From a checkpoint of a small transformer trained on Wikipedia: ALiBi.
MLP neurons of a small language model. Each row is named by its layer, matrix (gate and up: input weights) and neuron, and shows model dimensions 490-585. Each number is 500 + 40 x the weight over its row's rms, rounded and kept within 0 to 999. Numbers have three digits each. A neuron's up and down rows have the sign that makes its largest values positive.
A block is one neuron, or neurons of one layer that tend to fire together. After each block is what it responds to, as a language model described it from the Wikipedia text at the highest values.

L6.gate669:533491527438494522458553572465423504511525505435468498478458508463473454457572476586521451508450475538484546486539437532486474473493504561527552544498526433516549522533513494498528462538473529486562518488481543513490513498494521470567507494452467422523463531499526426531478518495568589553
L6.up669:466453513501451505451498484545512543456440453448533526467484528501498577563540452560529541502537534446514517415458425567529448500454499530452548502480449547543483435508523432536508588478488472499490465465440413564485524455545503572482497547440551480536454529499487452477448471482542549561
Connectives that end a lead-in and open a new clause, often sentence-initial: However, Moreover, For example, since, that after verbs like said, suggesting, announced.

L6.gate2090:490528486524427475504481553486491459406515482471521551485534493499487479516533469481489435535481446467543482467543491471500482527482422540491524439473605473518553453512545492602481455420453487432511489565537479487461511466507502497517498547532469518476503422478535489459478472454525491531
L6.up2090:545435477500532524586462417468446466515470450475527488505511540525512494495528494454530501427454558438484457488415447428476482559483509511536517538534534571496480498514460483453449492521527540465482452504517483525444544465459518402470584467473432477557579529530462485546483429428486463520
Function words linking a subject to the verb that comes next in narrative prose, mostly "to" after began/refused/continued and auxiliaries like was/been/became.

L6.gate593:461513508466444511419472490494530521471491498534521451458489498432409534546443520537441481528508478452495441490563605499526527536441505528556485533466454533522530549489467546520483465511488481435462560519533518503502545527514514493482489502528523505488502516552432433486512486462524516397
L6.up593:461543518466505440423494521503446485520453518578505468451490508441474514554440525437498474470448538528458500469482501473536539512545535551481486445427498469454534558583491509531486606511524575562511478463513517503486589488474490503448519424523481523524529571544517453568492520523498501517
Subject of a new clause or sentence naming a person in biographies or plot summaries, usually he/she or a surname's last piece (Tobin, Garcia, Kendall), just before a verb like was, served, became.

L4.gate74:469568520494514503518516466442464476585532532493471496531475460566484484473471545549498478446509537531489508544502452553553502464469575495580488440470493511439533492497564543563543411420482442526365449527504557555479454557484455470551526503508513482533479453474497538439460469524571426498
L4.up74:545490502494511482551552413474494455554469553473489476518535485546453420503431495506527458428478511501505485481576489501512469388509569510516532505420509557486477534543533485534540464442506490551486513507481476468550470562520480467434441454504467507460488479539494532456604463529572550481
L4.gate127:520516504491494532475575561476480510525453448532496511543519490468515617433517543502529530534479482494478456488490443425517483422561503574515510487500516498527453498468538495557604525430513517542445469508480439556439496447469496482501485520458467489509484426477504504546580510509508444476
L4.up127:541491535477509483463609483489522444463483570549580526501479512547532543455430569524546552524482433529532459487494481460493444533489403504583536585465557513458496544523516469508537466473509463443522490459433509511465556492519461502519501512479527485468495501511540476515618519524472493487
L4.gate861:552535548523520585400535480419573453496540556403441483532480580491514475523470564525472472532447503519477487498471561530405462516509453545512453510508491545414430531436540454508460434502532527498595496502471541512518509479536466526498452517487478510462511612531535493565490485458498510509
L4.up861:552531461505476447493480563526455492502448554562603460500556572422512453491514595484616541472492507466516503533506512380529534441493513459507555485511552518495490554463519466463548476527481496521515483493509392516481437576556474425467528520478520511548510576539534548474496440531508558499
L4.gate962:470538528533535519455555515560523493531596524530539536543444479485445400482538474496487527427467469518513470444532498490438512450536520562550530542533515418470470473503473526503438529563567487531479500558491463483460457542482505485431499509552465544541490503525478491473486524537474482482
L4.up962:464599575469521501502526532489442511488575509548424518509544489458543525507434517526499494517469495527549515485471468484484501505483447508505477505435524493528459462509605514505513542490565467489549393579535453449540509516485516557509502439529620527563508529417498504462586545524522504451
L4.gate969:426516436523460471540450497498502506412482446541452539583461504504480475544526487512537524519439445508521519484544542510457481501522501499550512407494497514469491424453470472488548474452462507490557539552512441484525446485447499548473504519454517553576553507548470519451529499455421535472
L4.up969:444489460428512555410512511499482523434501540532513526446535483514434442485469510532507452447435527501529517467455483573507503430476499534492472553440487531500585470420473495499485546554497486470446530504538495511514458515574479535443499477469511448532453558470451510490511519501527527532
L4.gate1372:493554543496521455517554510511521500527432522530425439534518445545509450528455542503555460480483472551491534487561465516527567442533585491569519501525494574486551572527502470508454445455524432439494502564479491528563434564488456578473490557531545457461459434485489561451541510457508449476
L4.up1372:495495488458541464509548491455515563562484538542524522521575483541519524419477513498520397542443482498463423565452483429476451436512538447480506529410492455488522484466558563488547510487496534516457472510452442433423527524527496419425539550480428403589499535533482506557534472491591487513
L4.gate1811:481498450442453552478588563501503522479500432495442442463456445419474517451462559446508535504458473609470458485459581473538504451468501526537531451499490504481465456550518530426602468490530472498514483532491475555501413495529477466575476516496428506508525472574516514514506468455546520478
L4.up1811:522476515500505516488459455467504445466545528560396534421473501546503475513520462510525537421504459582554604525572519521546479507494527467492504545503455546488540455446475564447496473490456453465488538422464539488519456484454500481459443491506534510476490427545482403496530511480460522491
L4.gate2135:538557446562531478485486541488524461532505488517472501476533437433463521445464468526513523541470509453529481507510532513527474528457500502463522561529496539491495476522551522516550480505456488483470451600542462430483513518540534496548452501547478494535492465459529432500496494499510492493
L4.up2135:510452495473518524554504483546529533525497443532554448512481498556520539458519467583508496528590480516503483433459476488599536515503505539468513510482436512552456479500548528491521494495471555513461509497507487599513521501473440528471542538543502516486433501468468494524611586452500473519
Subject pronouns or referring nouns that open a clause, often relative or after a comma, just before its verb: "he had", "the company owned", "the vessel was".

L4.gate51:465491494560517518486492473484477484412534457494472405447524535533454523463547472507481525576556411487488478539526479486544497473447467521540578446514541488496518457536405477473449510562524528496517465552529533524483498555449501476535484521488566603532526511473489519488444435475490504455
L4.up51:492423490468494454418528441511554424487501485453483423495499563407529483493460583534525481510545427471458542493564508442453552535545512512579562512578549563460544517485505488542531507552500484500537470515525512492477474508482439432601514511464436479495513549555500464547497548456443498477
L4.gate455:505462488483509537478543535508519473474461506520495489434496518585456515544504505546451489500467509591478540468524510425585510487498451563547468533518526466516561498460585473534525584566484532520474467528452527487528551512453515518567409528609531530456512508471450504574516567585445523445
L4.up455:553461488475475609527460499489512513479627474534474481504517569549428515415520554453517523520474416496488473423468498520527551536555534541521432533522473472467524477501455482491540415511480481515552535491483483437446443539458468526451493499488535507498512523554554521527542454436502520588
L4.gate525:530510437492613511453538553517560473440528538488488513540499476504481568558536575533491528511473489436436525478489403515522544493528539468484495474433459516448539479419489522506501492603494507562546496474431424503459533498503495527559498596499480538512568478552455500545447570463516527486
L4.up525:482477499560436492533491564525441552480493475404577487483561486507509501461481498455483479459502471413501551500423429446464423460512522543550530542478489525412462484505450550569553490547510472554506462495494512484459419439468486420558570512474583488541499570563487439503515436513602481480
L4.gate687:424448522494556533487505524494504480478464560490561511451485506439482523510443445548482439520486417505481461487473481509532478528499438540538507530509398458520436469509538466468434472433478543527489420496489448478543524497470521472575510521521503541480487500481483415505541534480518525470
L4.up687:492519502501568511476548523552502527490546441493515429498522484493503490495543562473552469492497462560501556462488442550507480455478514515527502527554552515510492474512514444491555467494579534447494450523485467475508565479562526409519467492489518497520535501533493488577441573494490501478
L4.gate851:492437541509452491500552587568527554478579488462525476493483508566479481491495499538488519534578434549447546513465511544569560464529485548607455564465464476489504527425487464421529568531512501517542516524460490488472466500468480478532534525461522441563429496429512492510519527487475544547
L4.up851:488502499533494431487485577527484461565441430494554475472472535471381486550523559503504515446507474587449442523559482512527506484485465504622470484540490461479492508527546475471551527541481515531491484513516444421516469468512535546532427478459528514497489577490528501533498530483487496517
L4.gate908:477420446452569492494573475473501457532486464498500472457574539545542543559518604549481500500507495520547521493499481515520533574528513491521466459524501454505483441519532552482483422531490548484491412476484573473408482505429529450557507583493500603469530460546464500540583519431428490508
L4.up908:535521540556468511486569554547517523473481562498474581477498549430482513427485458470609484430470492528502501462514400495517550512452450543508495516468456518460577490530507504511536490471487481530489564564508451488551511425498593506516535542457501454486511531478517503509476537477532493471
L4.gate1855:446500503521450478513475509491516491524480548544525496505500459534498479460479478489454472539427574538537512510501494418547529502452474559508484540499484482481459431499510540495470485544496496478516488432442514502462445557460480522523453567589480459500492444481557536446531515563496475456
L4.up1855:419545449528463515482574511518540487451536548501540625479491425488469523468510470484528429603506512547559499534508510509518559514548525503506472489534479528455581443434528491504546477460489477536590453499503480347466490550551427527480457504414497464472479455508415468539519562509464520442
L4.gate2615:436552508543600477504489462606489504464481560500430466556512428565458525517484509511551510526538465513466446576526485468576464487515476544518529549513528552440558558469499554546490547445510462509472465423481539501492531491452534450481451535548516524460486488583474471538512529524601493596
L4.up2615:435504469459597475539538429538549477488539461519422553529488514520517453585537489516439562482479462520513521505465489544500471542497454439506439495536497509460515445463546520449482437624457511431501462474465535439517455423476452482501524575448542571488546534534452506554458497513429561498
Adverbs, auxiliaries or relative "who" right after a sentence's subject and just before its main verb in narrative or biography, e.g. "He never", "Li later", "has also".

L4.gate81:505567501463448497482512527449449539500442478543610497472508525469487455468523528491534508446497506504616486520458478445593452496527495479480449489467538465498482492471450481556543578508476540474537520523539409491475480553451507559482483523548491500424446525534510516491485546527518416470
L4.up81:500540467511503540505507461497513463399489478495537468571495462479548515506605436505482590478458468450566467554406534501582496522557553549469456404561485451457529544426438492488483604519453514491541476472494454428508476487555505500529528506533516441494509441491468484463529477485518461458
L4.gate578:465424469485543491486451494430511484490438543480516416490492499520459511520509427514516516533447534493457514533448467494511479504455566505470549577559512501484504521451471443513470466484523521556480426519507496462482448482445491509477494453442422442522483506505536517504496490495458496448
L4.up578:446427479546456498517479436374523530463530570557506500407508510480520525490516522558495487448438471516515498490443459519482472563459478521522525538473449525492501543524551567456529458475522472500534416461521520469479546448527502469460492472493462475508515515521540523450521468448498486463
L4.gate825:517490533469462477484527517542532532465497529586431388528458537522505498420575482545534470485465538534457436542464487492491435515557464508511556478514534534536525565462461447525554551619480495530502521548491484465476531538549465532512500546484512497506501524462448529472520513502533530463
L4.up825:531535513415500537467482504431468479539550511521484553496528503388458512522514554461422492531494448437472539585513543477402526465498548398532487432502436507466487513535515503517515371528404521485520529532450496561555478517503530545472523523510512497551482622473424496454502536475490476490
L4.gate835:512466531544428498507528509525361535512523501503448498557521440403553475523480467538438552469561533445482464571522498533433519486556547516522497548504533523538527550555514525472471566528543433503480521514568483509508509457474530489451493480551544487588554554563526451458477608462415536485
L4.up835:497516540478458498505539500532488535424498502515476439506471557483488482470497463523491434512481509515496485513541482431475484522492528501475463558472475513445497538491551539537475573511443398563560540455521494587505477540454503523476517419567509533508564500553484477504525510464456466552
L4.gate1500:533523539442513508520442511456458534459547532499450516548438540488491507434460503556469504505526448437558473503531509459552568501552510560487456573550543569457413573502514483528386472476497512507537513555478589411494512562535494558530545432523538437485563567568508465491484518526471462429
L4.up1500:489502500439472482488535495461490449391515461511470479560468485433526562538476528526463527558473496450453435518513479452483480517479465449492561507548554542528465424542510537516488482501428534452422462456503555415451468447528489538511554419488458465500573545477524445497497516440525473543
L4.gate1958:524408522423512576464427467497544473531466519546504479503532497472557539475541515523504481516514474458535521503528462608534481456473542423515449533528415465549515433488488488457471493579515564382438529502445480452507438500527484472511456505485486484442500523536547482446468572538511498448
L4.up1958:492509527516518548582439526458428521520484580449455497508483441433490557449498561457494545485515474520490490470482483526491506556451527526475433492513547534554496494545512527522440482486512447412515478523468514552504476425492468514494537501468490512488498527547585384453509506469526498487
L4.gate2339:478532429486480472461511491495490512476533570480405472522476439461513510555454449565577463475474483560532481560510534499487494468474505514525487560493496511502499504480491511438507429490524463508507544559428529495493493478489430484461520500508517448468513493529570506475546531500490489530
L4.up2339:498432437464500543487491523450520601513503524535492448539492499479473522499510460488504558434525521495513500448491542497475488494499497509553413534542498513494481551526457504469503532519498463456551524523505490499531505560518519477479484574493534497514484467508530471524441496467498469567
L4.gate2649:590506618522586434486468520478470489499467537479406457523498538508494506540434494493525540453482538503489517542459469445461437547495523419543479458490495486422526536529505481520532524503463461477514409549437525441602426479439503484554503507484556480454444509474484437475462540549501498486
L4.up2649:510468573466475464541477459490549389557515514585478541516461471561559480530507484527506512400478566472467495517486473520516500517438533495431449485502530512534555519490469459528507424471477476479522463498507529464511499520502486526548443525553431535553495488433526458513483523496510495450
Verbs of saying, thinking or intending that take a following clause (suggested, stated, agree, predicted), plus that and because, in biographical and scholarly prose.

L3.gate248:479566500465478514496489476459510565465518471514527534553447561452501461517464429461528520483494393478500550504550543468438499537524565531530367472454482474572555548510454462571489559532497518504548513548553531467506444526479517532515518541574515490468489462541470556436461433490443484487
L3.up248:505504517498462501526463443423484520494539554480477551455503591520494528506529502603507477545533462480516432532487503520459545457465500484461532495460538483495536430543524486494469469542486520504511472564497548506532516485485475532542595538502421548536492458504568450500557542558504441527
L3.gate368:458570539479432504448494486485499572517417526454510476594493561496521496514502458491479494483452530483455567478528445542472494482460513530523508558448513585474476457544460531511485549468446546560503468420492508518548493516523515487568526473472507493459406486513488460550521493515487545502
L3.up368:542509493447494472442551532477558532476524489449502461422420564515448488493468501575483482546479525467521543506444536471556540524538460493491513479536451607561435437531538471502514556509498492594519481500476447480468540453530535429531569531475518565517467520541567551497456458503535503478
L3.gate683:416409520480507445472524516473515471553475535497471587427485455493475509511554534564542492438520510524538475561603511447485557484490474487512532547511591517428487474506606465517498523504483529512574464478478512485608443520493477473466503517471428501514488515518462558548544566482427419523
L3.up683:508499509517488475503525527528486424479549537579429506455490513473470553519408529556522485538507581541433524512576518475476496459491480467520488492546463473541529537465459439596481551588584574488453567460519560514527467495473451507476495555561503463497508498557430449580506448562576552514
L3.gate720:531473539538526489505521514452473496550527499475496501544467566573488438478434499455442500510510454421532503444477510543499458494518443482526533493542518498550487581505481503501562521464478484479491429484496503440587585501506482518488495536495507487428476462456458459459508544464426514530
L3.up720:540511539503463459557471523464465491454447438531540475451452517469471466485511503464464543476471482503575556502522518467510506428454562531457510579535558496576554485536513572581519567490514547573507532520554515498508441429518541404522524508490483500595576514505532454466525389555494410490
L3.gate910:489462511481552475474572505426536526498530521495433544456449488501508544517576519511492451528430489497521524425447540474547498515499556497559464477572478570543505493540599501508570582504467508517554411473509474589485447490563464494469526538525547458466503524538497474476550479478528471558
L3.up910:468502524527505544506449469480519516532518464458533502507437487538540507469466474479594511501550547451537484486487516518489544567434488501495456466535472537485543496565526504462480493556443465500578441476467505483455488430452541481500541479550518485518574548535531584581498504533540451500
L3.gate1111:524451588527569477501565522519568518445500424532471543476521486463461581423440457491492499576488453512514420458481591458548551513492420568516496575503508513511531515499493547444503479491478506458503543501447541497536465569509477476562554421534540396428572497483520534530521483481482501549
L3.up1111:569510559497530481518519493459509452486582400489466563522474453479484537500478434460493510476513487545477461470454496448539444465577542525473508559488543582503528562574439481497505546412517519509473508548526558552495449503498558385504428416500479437498544484614536458515533581573521537457
L3.gate1138:499507572516492530482522480487470521516489502571479433506539460474481501509441449558439603523537493487527466507503504550466495536539520549533466455473484506507527533510477526496530608524558494477504558554588555501510563508474413458442498544547511498523532607517479489507600539516520588576
L3.up1138:516501567494504501408513488496516497520506447441482569509451493494465561548539530594477519453525499455511468584389468507491495475489536452477478527474429506477441463548403499475457483509480460499482452536451518623465474446495415565558498472441486557516465501492560484443496499528442516445
L3.gate1204:578432551494513488512542476516501548511457541561471508482447515540571450507517538521544497468446542568509516519505540490479495471513482476489507509499520567555485528527474559440513468446541513494453417452456481510542553518500479470494488537500494437540542546522489371474541463549446510473
L3.up1204:556483539534537521486478449515456485542515565508456544441472466499546522557543506516520561480551452514503526508446531468504533469519417555480511455509567614486475493480505474507518534539494488446516467537496513457543519562522577506502460527532560549491539606522436430450449441551561481536
Verbs of saying or thinking that open a reported clause (said, saying, claims, argued, think), plus conjunctions like that, when, how, and place names closing a location.

L3.gate819:571587463529483522497408373455576409475565504572502554518548476515491469478542476549508449452480557488480492500527576601476454501523505482578580569533424475448516469477521451431455540524464481526443445483550480466546526561510603485522553441526506535422508495529512503513518574513554499433
L3.up819:457500446485528480479514454534503470408560449492509548452541527483487483554473448522458538498593538509427460466437498584488502528504421509477562499458482464505475453536458569498461425485420530508425466518448456470466518518532518552525433535438513470554465428488427442396617541574491448513
L3.gate881:462538512531472468500493551517397508489455409510477558511567513481410501485488541483552570491487485527420533444533504501518569504481512452515464525418580469433492486489482503493532528442532444532556458457476461534531504526490491529552464523487521508519458534548510503458543422520498479491
L3.up881:472528495492458470389511512504459447540527403482507526517481480542538517480524473492444519498473507470451489477500466402458505500509507472534492496479524534491513505435502471433486535563479539496549488471544449448544498537549508475469505504544509440516491556548431497499502485536472528524
L3.gate966:476465478544503520480477527486503485509546460471490460577474520528495572496463535552532506522519487481574514483419533488509537436547426545552549530510535499504500529446524572475474451509439588544579420465500493426473484509420451513494479481497465557516571491550478462529475459471468427436
L3.up966:549448468490540518473439463492547499492478473488542481530466513568441476506650502572442481472488502524475535487466484520474482479483493497477604533529459582468496512495456506418502451518409510551553444474482496482546537551391507560498491547529489442493525443444495511497510493511507512455
L3.gate1206:428489477465498484497570508440441540486539469506452436611468543433507455499534477468496524511488482516523458516524489497554442537521441504513480476530549504444482460494504427555497492478483528486551519517536497426537546514543516498469459496418519589525479448528584577516561477459520492567
L3.up1206:533524488565520486479505426519447501489473491458509445573451481451541503510500488537524507432563537618478488478446457426492462476526535523577507589419520632519548479522510508493527484430533460552575506499498483576500472442493511552468472543461513446522478491443592482435532501483514470482
L3.gate1702:480493527524496515557488573541464452540513561492530499555485550488417528493471473536396576536463546500571510542463578497436515502510478504507517523519547549469539601531528500539446493487574485434527420443461501514535447473428494515559426528503502553552483428554480459480486429502457501484
L3.up1702:496472546491468479506521480518508550506488515549485528513540519541517502524559504498544460486484528444557567419526549485486477459541487495521478512529498436456357540467474438567469494473480497482539549525483438551485530572476479483428489518484546519461456511510501400549501518435446470493
L3.gate2291:484483566530495529440462516564537448481548452529492476527435486481530525444622493466514570533540461500511535460506528430470507489473510480495529471553565526472532492474509460526506502486541562540578460439450466484479518560425470474507410533488551482550569517510432500488515482536474463465
L3.up2291:459541469520416511599462570489498411452452457460428540530491512504489501479463500459508626502487430561516459472465485478496444474462487544524499453482458521502499536522502524521530536497501459508586367514462535503510540507453512467545483535471508489495453484538449528463526557468465479502
L3.gate2308:473522491511505521530477502508488608444494540486521455563503542483549474495511517483490485467583474480434484481510533487374515538418471479536534463501461473433488463453537479511479467494470543420454442406471547457445520478411477609589387468478525575554545495485440516487541506443488524556
L3.up2308:479458556459438412512490505465520499477528497456556497475519465489415413424449467506529524512443521514540533503508451447461503455492451494437440557586534500484434500466481470515476538567455480544544521541541443474493500503498487508451509506539519488496565448536534564487500551481481446543
L3.gate2406:491544419489512468467492507527443550551469489495500466492511519553515525467487479554502589499474540531530508498459538418550545513523549495516453513536475490564549576511430512483568449500495510556456535493513425566577482492430472448481461544464541540555602513566517524502508441468529583488
L3.up2406:468481470518489488563494435501503458523506526439468502519506504497529540491516512474508504525469545425461452513471523394485414460492514548512517539533524400560571470493493502502507448485477634541514522531483478562503436505437484515515550499508458550539545492503498541495548476487476540477
Function word or adverb right after a narrative verb, especially "to" after refuses, declined or failed, and "from"/"of" in awakes from, kicked out of.